Weights of a small GPT-style language model, trained from scratch on English Wikipedia: 782M tokens, 5967 steps.
MLP neurons of a small language model. Each row is named by its layer, matrix (up: input weights) and neuron, and shows model dimensions 0-212. Each number is 500 + 40 x the weight over its row's rms, rounded and kept within 0 to 999. Numbers have three digits each.
A block is one neuron, or neurons of one layer that tend to fire together. After each block is what it responds to, as a language model described it from the Wikipedia text at the highest values.

L2.up2234:527546526509477490524468519485495557493468539504510508449485497538512492455483551536456545552520490527567534496464505516543403539513470482570479537487478501537539487465561486519532493484445519546476603470451462486563568519462455478489499427426527504459455455488464494526479497443510465566554529464555453517530490520483515563426475441586571468529447484547496476477542462476502491612503483503456571465442440450496452518491564508571540504471555523503413443477558527495506527546519478583524525450480543474498628436445497529522478512449485523562501469472559479423448517524433507518545424468467538526481508518507560515452481504484449427498435423
Numbers and quantity words. Numerals and number words giving a count, amount, rank or ID in running text, such as runs 93 minutes, number one, 350 kg, US 167.

L2.up917:460448541453533435478544477522512444451487484559427499473500473485437485451465501544577509474495449485467469438550505496581510545528547451442514491483494425565522414458491461560506509461577505526466522448539459497532520546483481441489526546500506592474436497566469553493544485558503492467531535572402538511510439536540478489516451510526543491489510557447431458497478555462543454504513461454528466461508481506576549470518452442532489564534519494444529507473567516533499499595439576498500535472475556440542490513493458525427478524480515477460521522543509466489458515531518509510519565484498534509472457585463522493432445495530504495537529585
Article after award verbs. The article a as the object opening after verbs like received, awarded, accepted in biographies (awarded a Ph.D.), plus counts like three and stray mid-word pieces.

L5.up682:533445498555540434505476466579518488500528452510503496508549443567448557536453576496556515470481482459533505466488456589531491488501454515503476472488480552531430510577534535531517544433480526445536516523467551465438524476478491451458507524443536492437463509534525511523488463526485520433514487513530535540440533465528524484475539488463508470430503482478526490547580519539470511466505428509615538504449448542511545537528476536476440561498437596537501517480548426523497402498443463487572560517478526524532522518530460528521446601485527511467464485489413544530551490472557469550443482421523485500496507446555437493471485490440544498505547538
L5.up827:549514514491575458470506564500520451463435459442539455576439438497512474519489478483497483523561371427543545493515523496473497542500457444531501499457449419486532506475470526469555484408511537480509455536488511534457522492574501456472489412429461525589509532510487445515386555501490503521479511487492507528502510522561469492446441469492470489463517517480572498462475474504423557550538568599515499448478514495516514466500527411544487548492524469450483483502484504544461429450469580455534518486551535454574534469539449539482517458503525523487497517502501527561498523416476564460446532455468489523526494556488533495534523544557497501461475490
L5.up1473:487468528493515477422426548465518526560480448486490431497487522429485476547528511535547486527514429511466534527486531499534523533528428446519487488447528494549522537484499485452545573541485456457524512461524493480491514506506538513477485490487484540501471527478488494488482475558571601496557512482481536485498490498450519554481475554560527491553490503523597553536475568450415446517545477488477415436561563541531536511557503523425436534397489561531493507505515430519424475492432450479492518464479565464477494508504504494521469510558538586459433557503527512446466480483540524484526505495431526418447452559524506530499436485505542441489460504
L5.up1738:464497472592482500529461497562471520465500488496511392502498481474492440505526506541560500534512394409555512549498440480521473471512500536463481491504491462444491510517523467475552598527461537481565446478504476514442563464528523481505534478496569452496566537582460482478458471511551538472491498487555442428466472471473550462533498515513495490514454456528584511519519539436464484619474458493485493535494473495569507482538496463472495565488470590442494494496515515489511452424473534426444534465487498396490474464538459479435499550537520530412466484514481462503524558527535471508509470472496485521468478536521528480525493526498550496444494505
Indefinite article "a". The indefinite article "a" in running prose, mostly after as, is, in, or of (as a result, is a list), and occasionally a leading "A" word piece (April, Australian).

L2.up1955:570493487515435492453508484472533462437500533482489587480492444546465493434517519538450486513474492527473484511493427561478522490503458531489447518461473464594529538485498535500489457555465441491441486473546469566425538497496529541490464535507507532488503568489477575562504523458455520495546521442487500507442521572542477536538464535498481510489494488478477480472529489444564514514476573521524491549505535439484512485482595417495467520500469445458535461501459532448494473450461546548543442516586547475480483499555441455498463463502546559510447492528523501413519532516542496541487486535539484484463461513493539504468470465447465461450515480
Legal and legislative language. Tokens inside legal, legislative and judicial passages, often word endings of law terms like legisl-ation, Amend-ment, treat-y, and court verbs like granted.

L3.up337:533462576526558398515426511444385465531544478552462513430433518491495493500515468502489437538543522532566503484513495489450462553418480537475467540545529446438523502511515451552471509542444499555530439479518525543497453449554451434507527499486474527537420588446495463479435463554469503568549557479520496522461559480492454517478517517461458576482564474495511463495429435446505493474575525450530493510499553544465507513504531541492491542428486446515496467515503449515565555451545474532487478558554549479503550438550449525546544491545497521533494537524519587465470523574475546561503440503418461501568463439488554466429460466528551477504477500
L3.up432:428573556465468427413489512509499432506507468521503533463521500524501532508503464453534504534503524449508518462475444455453480516499478494530516478447534482507499493528505460525518522509457562520479451487530475510585609478512437530525558555489472474560515570526517557507473500519502495449547434509567582558458527474486492548579484443573465465491504585509462445490546562461422474532488497526480503588541433533464483468429577498614478543498464516436495492555545474553526467490434552497543389580602523476523482494557419535487480547521546468536449470632509538464515513496533527516473504504487485491468485513455494499465551505538523528504437470
L3.up694:520504552464494460521517505476539462513492571435497538466470502567470506513541474471463499441515489532489588390431499565520539448527530484518579491508473478504520505489439455482488457512477470551558477538519518538473466490481446505554487565447432536448443447496554531410562425515499591506501469458551539486514475532537452463582499485511515488499542567580427515457585504474450464519478538514548512466483504531419453498467535488545457524468515516483416497502562474483502509482496492470444520465456490433501472562502484541542502514524580480494463510472543460466540498447536512551467468598425436500471534422434544494474488472490423545502516495
L3.up726:520459553538478472536487490486540491556521482542457476463554544504528500515526507498477411560511518543494471505478466473472503546500461515506474553570440475478446496505506517512422451520521498482564469512497466490490506449594504494601476460474495456509434586472508577483502429479500508500611502512498529458458514575516463518501458516450455561521447525449451469528609503497568574484487466545510514511519498445527531514559524490517445505496493496502490501470491502488506445411498513488461428538519514482487481446520473486516564476528529447382478452520454465465512560462557521511392542530479478544492462483505529502424485480459525487497477474
L3.up844:473465484555436510493512488516456435458522484540471503557471455477547496469428481482487529516494559517543601496453471536521483539564495443508533486589483467546463524505496539483549543513552504452485533543484525481450541464585505435570519525501426497499559506524419462501516471483515492510506531512465546549567467482470529616500460433490578544479557446530483448476474492466464486522476476467581474491520468506421543479489480479564569529566491549504533513463516450461485528511533460431510582491507499477463556457560463499499388464570528501505490472494477451422501564443480599502467506520481518568494499493444497504520550506579470467444443428
L3.up1318:507548508457576459431522453508469463471499486564466500502501518535493515491438432521485489559510500542523462519550414535542482558499458477482491529478539529489492499437457513510476477475517464523474545429455465524501406520513525463513499561472444544478494535518507501535477553494488492495526466563487561517471475508485466495494488497560428551470492500511447569473561441501439457527510460536560525573497489405497525514493551569411438567461461493512491523502510509529482492490522451578490486511521471440454497526448440558550461474475528489442473555589464494505427490470527531503514501542507563440475534565481521450530484578560538433498459506
L3.up1473:473512497450497438456541521568549451563527483500465477453515514501477484505527403481442460510468487466469521480433503480475476487423519529503553417545494522505537507430517491517465558553485517579491440528523564506484554514451549434496481479474618413439493483577503454523491502480532506522520519533480528547425491520516500505525501518498505510485554565480474545498466512566482488470471480570606478470477529491454483501522462394467518498474513478449509409508507495482500481486558440489504519567435473447436437491528541502550460445516460506507509461472535545436441507552486545493445554523542513454530469500492530545547495520604469565503483508
L3.up1581:478506445550484464465449467498411465438528533483531499532532509485476505585469469518496543502529501548468500464512547495498500443551495522546508461446516497477501524533479467491511474492538451595460516550484539537542497521418491513493518561485535448499515505498500494507557451495435549547529523468562589527417469496477440555488534526441434435398503559526419513546527532475480479494456523551473474549536542543543477466542448525500513495499491526515515494504495479570534568534556511524435466573560472448501530533455483476460516458583567530553509527555496403523499483487520520593401455494563467384465549437499450461500454528448497533518534495
L3.up1743:453388499458473521451524460516508492517543524424492481474551495554467486496527491539521441482437515526535507505521515540524386535515460437551470482474619463543527513474523481543531555490471487572478457505492493577523492421409522499500497478499468437464487534502521449484523458515457486542535480531492524517555492500508434535561523461517502508450452506483542569540522494574488499596540531532432544519457467502519462442530453528521475435506520483534559512454467427447506487468581459498484515569488519533527588517555501494467486530398486566525575427567473559484475512513511510516512474433481522468436559590423494527513507550483508434495523527
L3.up1762:511570494539499482457439532504493444456534526513451487486431480540502482478553475492566540479518535509535520523582412488496491505496460449464546476515437493523528502425502466510542512479526490483545428469526496477538498446439480420482550511470476520481543465503529512572492496525438544526507479457458501515560492544431439564562536467482470442554450533397466514531488521474518493511496473515508465477557502519577495454424571568515479512482552556513505428438518471519604465475465444488501430482550493513458545478486577539498483504516515501500502541479458518534513552535620504521526451484485569485528539526527526506499544442454532471474465558
L3.up1817:478480506483518528477504515580441512462594390515560551519505478414489528480490534497477433498506522498531543516544532510488504430479467445483471535546523529556527529473384503562501446446474432452513491453520492546567521449516503530521513530541562464499490482535523467456547499498571499503505443495470545542496546522491522504476514450540504514508429450573491506477431496517466470475533477542467443562518451477461452496504480495494503496523481504471462458526504492539561442474477554535445488526453537535496448572475437447551449509459494411538499525531490556562534512511518504526543530505564496490582518532415562491472471535493533503451513475
L3.up1958:496452583449491494510537451468454528540445583516462561429526493547503528516488527520465565545479432452533497468570601517424416531517542474449560540566506473518529491426467492488470513535531492459578457523573558524536519503502530452534470499483487466481473542470617520509480548428471521512508461538478499531497550552490509390589485506512509475417469564471534500522473525453495530477594498549507486446440494534464487517511503498482456493481508550517490436563568512481512522472470508515540456516517494488538544535508415481471516418538465584397545503517474493557560462464523495506484425518484516540438479544516528472530474491556467496374508442
L3.up1988:458515525544509468498543499464498527443535522503517504539426522523529483507464476574460539436508443476523480485489586455482558497485531497565493446504517439546479588469508506529457479572571536515549576457468522521397501458479536466512486574475477518471460573503546547509488483530443528462467543541570524512495581484461605576518434479507487467503506539464481507512559503540463468474438482516492498485596491554519546539493506580521468516551436485399455543500454518465542506498525502480465463494532545529523479519505555490457536489480492533461506478576505521466480559440492466525494537538504504473447483485559440541465475493503455470479495541
L3.up2123:510501511517488525502492490448496484508455449488497516465576549524491588465500555502451523543497508454525486545556432518478543491466447488568540555583440539514470476389543467497465552513573510383517599513475542525512492501545571509619512539475485449548481510551400513529492535491535452438536480503508504445533595486488518527538457522453527475470498521457419527498421539573521568481525561452498554533510534531531530547455500470575509514464493479515515499521535504461492490550509540482511500588519544564533470598506485486484547437536511522516479529581573459547520495505553495479473515494493568552453565510467554534403564497571503461518484517
L3.up2146:513533502494488482440486511471555462495487395493482522520483463434491477478552460578486474529563460498506515533504399517501504470498490454527521515476427530490501457525505509505500456441464527492503466516490418560460524456444550532534517530528521486501470498511574448536524451496492468551460517562492503506471531530457473548484441517449538465495419530536485513442553517439539434509467534505542477514472476449518540503491441458407417538410520554436465507501513472464456537548566456590510432479415587456483486482522468507448487485461460553499510464505470487567512514489518472503491503528504447448521508528550536519479497528519525458506433564
L3.up2413:477515518547503502500533541500419416573462457479521425464438494427473505486498537446487485523466459457509426567445450452508510491478389571508479458491499523481521540472538531518515452495442550504543591500562424536524500494543516520523463583451522440471507474523611457455510547479512490406462524456500513492538537435454542565566574544472546541420498518487494534499531435488509500520535533549495488509517411463554524495556548524454477515557531499510508544503479470510493421453476535477545505499457515550501512487561524541542453480504510555491525454495484443488537576547519497470447467461403442436522481577490482495434491544515576468496579451
Word-completing final subwords. Final piece of a word split into several tokens, completing it mid-sentence in any topic, e.g. amend-ment, viol-ated, convict-ion, advi-ce.

L3.up85:484526545506528546472540439566496498554431538536532476543477497537520455545509498467543449499479404436476469493459431409440507482445465478521462434518481529474532469514425470538455555462603480565542493552456515550511498474503512517525468517398564494455501496433475520527424498529529522571497522518536448523495469492461512501494449577483471581490471487541547512504490486502435464513538457496464488460441495481498485583507467533593546496459565545511417440467503461543503496559494432565548521520494554504468429380534485524529494566468466492518462479458495467508456466442513524505461501534470484516567368574511491535496436559555545532512532483
L3.up163:455546450421544469494519468489514597487502480502530529459561507489514517555547536522543454518523512459471490599502544450515508452543431502516572500520449469598488506489483531433498442545472495545518488547525509466497487537512465477512566538445483401442503558557528475566511510492571507540532556544457474564439539461536482437463545552537491563468512575451553475511480490499556507533526461490539456375485467488517446469444398485465483494535543506467429560584468474533490504518425497550575513506451551461435488505519546478505502595504447572518503530379519412514527502478492558488519521431475487481467487537561534523477436428472561528476502481
L3.up491:455484492541541507489469502516524528579511574487463482502505532559485451507516540554537506502468557526528531511465481497467452498433477415616446519457402490545566509565522500499540453494530448461482477490555535524495509480502476471525516515429481426436482572436493495398487501463509570525567433450470525436540500491545498542535512511498493454496483469539527446529512538527490437535459425508479556498492551487472495514528544501524490464458435569578491467486488484537487477463522507510571500508552482465514523503578509488443563404539545500529502478513491538452503472449462489529542512478589507511476572497449533508482522436506526453467454519
L3.up744:533491436483425463548523444456488506490503533515483521547489557552526522483495420505563454479426497458577496477516521504520435499554486570512468458502502543563537488528454541466467561473564466482454461448461516545553536529482508484461489514597485481504496500486515487496434534597524575503525515585459473515481506433442525449525542459471592493556503517508549527485544442467487441462484528461553495516487606526441472491499538527479534471483443474496501485527534532488449467527492485466520502463520498410581503508513480523519510550451479513466543411474524469515563547526493522535521513503422437559509516534505566514534505540549562537481536522
L3.up753:459522499477482514442520561475463515524501497503520495483558518498464526511506509496519481519453427537485466548484482573548496485556528483457461566508488479534574491557572545505482503485501480513479498471490479559492467483453484438530510474414557484498545552462519502600471426561648474451513496508455542472485446570521505485474514534492379468499439515530481540520456565473564553514403443479479485409549536469562494548511530484467486494544529565426417522558482484584459572524479551534505439555429535486547526526485495458522458491454482526515505520527440466495552478425513492520551514524469544480569513465516577457499517493497495528503511517
L3.up883:528433525487518541466454545530534519512538529511508404532516513465481482503428489508549437535514447530530487517544452563449533460520455539386497518483500501565459556548456516477574480488472477541504482463435475558535500511475480501529493554409498430455583532477427461484510473505502511488518509508493592553535520513524538425449492543535488415538421528472545550525543461503517468543610473406481422477544452514611503521557474462491530558532548445493516535539536442495570515468478524508540521385538511459474444531512571531489518497458519448518474506422495519465409502492412471548466496549532510493472409499558485469542552459539566579497488492
L3.up897:518451474496470493526475462442479450480439475552542514450571532489517449460512500497489459495469515546513474473489528466464485482512515496529502457547481536482495567529511516404549545476483512552533548483500563516536501500501564518463474414529527398486489443511494581527469433550514487544438466521467511477470514464448510434570554427494515543523491483503559427486519504457515526499492487562563476550558492542520479546464506533379537521522576553490568520479549468516485494534456423485571548548450581500472496423552540498539410504489494599546447545534508535433508550447556552459604498447444494489462470517448510565526484524537508562524475395
L3.up1167:438479532487470505482505480530508504522502500550537426513537552485538506515617492470461536542507505502438601500485489519483509547560459482498563510486520528527412490511440475467517510488496520496477450508414460553523444448498481525457511520521451553485533506435517497491510553593521498579514549530545540529429462457489585486560560532381450466519442490450458572507495563483523513533491491487498537434548502511499578520529445567487451525537493526477559458461420556482477461440515488499461568511459464524484510589540434500440528550444517566509492514510536478476471483491516474494608496522523515445522435485513552479464447466521543565476493559
L3.up1443:472595437456639482542510449527499443574499534468533535442534430442457473505504491496434659595509480501530475533517525498491451502480537446415509471496500454512539462497527532501532504465492473454563439501538433528510555515443450490587434495483455430470485445483527460530495488486528462494453499587546467481587475477504508532447551571528482535503451492483518504485497619470516481511488559565481565522543446510518503469536510508498525494427506528598473549476458514524528441505523514559493568492538493486451443467523464550416425518535447443497450521420480484455461435443449506512586572424506496526508459493508518475528544527450534431513469495
L3.up1546:430504563516419454463586539540566521493440479523501510480541549535497509542580490455506534501537433502519562529454500483547520453485481476471465524432435482587521500543492541531563470503450508504530455504471459418580475487495516514508508489444448481480550541494486500536492560523475528505481541545471512496490400507477530555434433554536534555540541370471523486469489465493500560520510376520401510489489490463469501466526504522509482465505544532584485456471477472506475522469481524510530523547501522470507496480511445507473449524489443531570559511543497527517434500499569496505547533533453577434410526484516531519442439496501521556500524522
L3.up1699:479506442512573511454481483523467502452550468500439556508546452527623460500521524489552450517500460470487527577510570417467475482554516501508472473426510519527507432497499576553509541487416514479550538491465452465488435523507501526594515494476500454452463472503475405493528500484505534428476511466377544476508487473455578548539583560522481461548555499485458481515455474505503506591505476561455453500396544497597464487524527474467458437528464484483526550539511487568490512530491397515476461504458442524522467519474487457545514527520445490505507520450536484440463435460535504468474495495477518499458514523525549571481469551485407531441522472
L3.up1741:518378486530392520485493417586519498505492539463492469480549478495535501495443546482545495515588478458498553483551457466459530474443476469519521481498488523531439474493449563516455552469501540515485474460481423469458519481484478499476543525589456426437553483519470470508560483469449489588451571465490540452497477531510517508530553537493514489460615509500446581518486508447520468475498450499453487517538541452555520494561449543428438519553591512555495479521438536513483465479439427594472504446490536505445518470506563459529511529531569450496588516534472491459500460517501555491514567357476504446485548541526465483472549561473490420509423529
L3.up1795:434512521462491510433475515430526483537379476477477461467479551489555487559543465504522493466536502541487486535510579444541585450556454494477431513548466481513483454559509509456483493551512484476429525481473485533516511515495464509547532491540503457552563530505471489513553502524502534494457443527506448479591506468487498492363457496505472500513467524469459526506469520422372536526459447533465528544444426493496446558452509520479468501455517520484438483596533517509552546497449620467525465450492526529490452539423552525465501541499459515532508551558451464449589563458527494478484557449443513515484504474488523502422449472565524461513457516
L3.up1912:433479468528480521513545506509499503465546479465470576413488531530484526507473567524543574516460605511566487515517450471467493506538446497523542505517484457519557465446452565472484405567540510475441538566463423622552508506547535492467487467490517547502485463478433449506509542466518507544511457548529603464462498475612566519475494490494499529488461495532490458545527514525466487524500424473440400466579497520507519498514470533426471454532506508537510510585561475533484510524448504459464435514487484558490473517537497499568526513508567426520515464517506399455532569433444535544503504489485497538516518533493490508480507576418483536508484488
L3.up1990:512519422497524443505548475513469466553483527502424458458494526500512519457540474502486433472487461486511413510471495506586500494510446501445502481495479503535493523547519503482492474518461567455532480541542491534525482538523431516505563511491503513458462492569563474534560500445526521598505494524464577589503461472526443492481489494521475502513443477471482469477594477518514532509500486422565536556481412504509548494540539509427510439545495564519488514587518542487488474468405470429527544486542519512495506503518438492489472488423486544506560498458518460509477552472473524542597530453455534489490492528519527503550505542450430478471506477
L3.up2221:411534550474501601491473471475511502498501433433492498510508574452484465425481534476516553486519501573537564537443470437488502546506490480495485502544515563481479463534458446432455540484548469533520499547472450504576455468483485485550465416470418475489567454560522448562505466568570464509557540500550460383546462494501513482528475490496488503563577590557541521452551469459478511502451508446456500472469552534521486497529502513499596467465487483508467524535479532528484474541495483528570459554493517478516430409500483516479487497512559457490523470516504570528500518526457488492533520481478481515447525571534547546473487408501582541470520467
Word-initial f fragment. Split-off first piece of a word, usually "f", right after a hyphen, quote or parenthesis, as in f(inger), solid-f(ueled), (f(MRI); sometimes other letters or " a".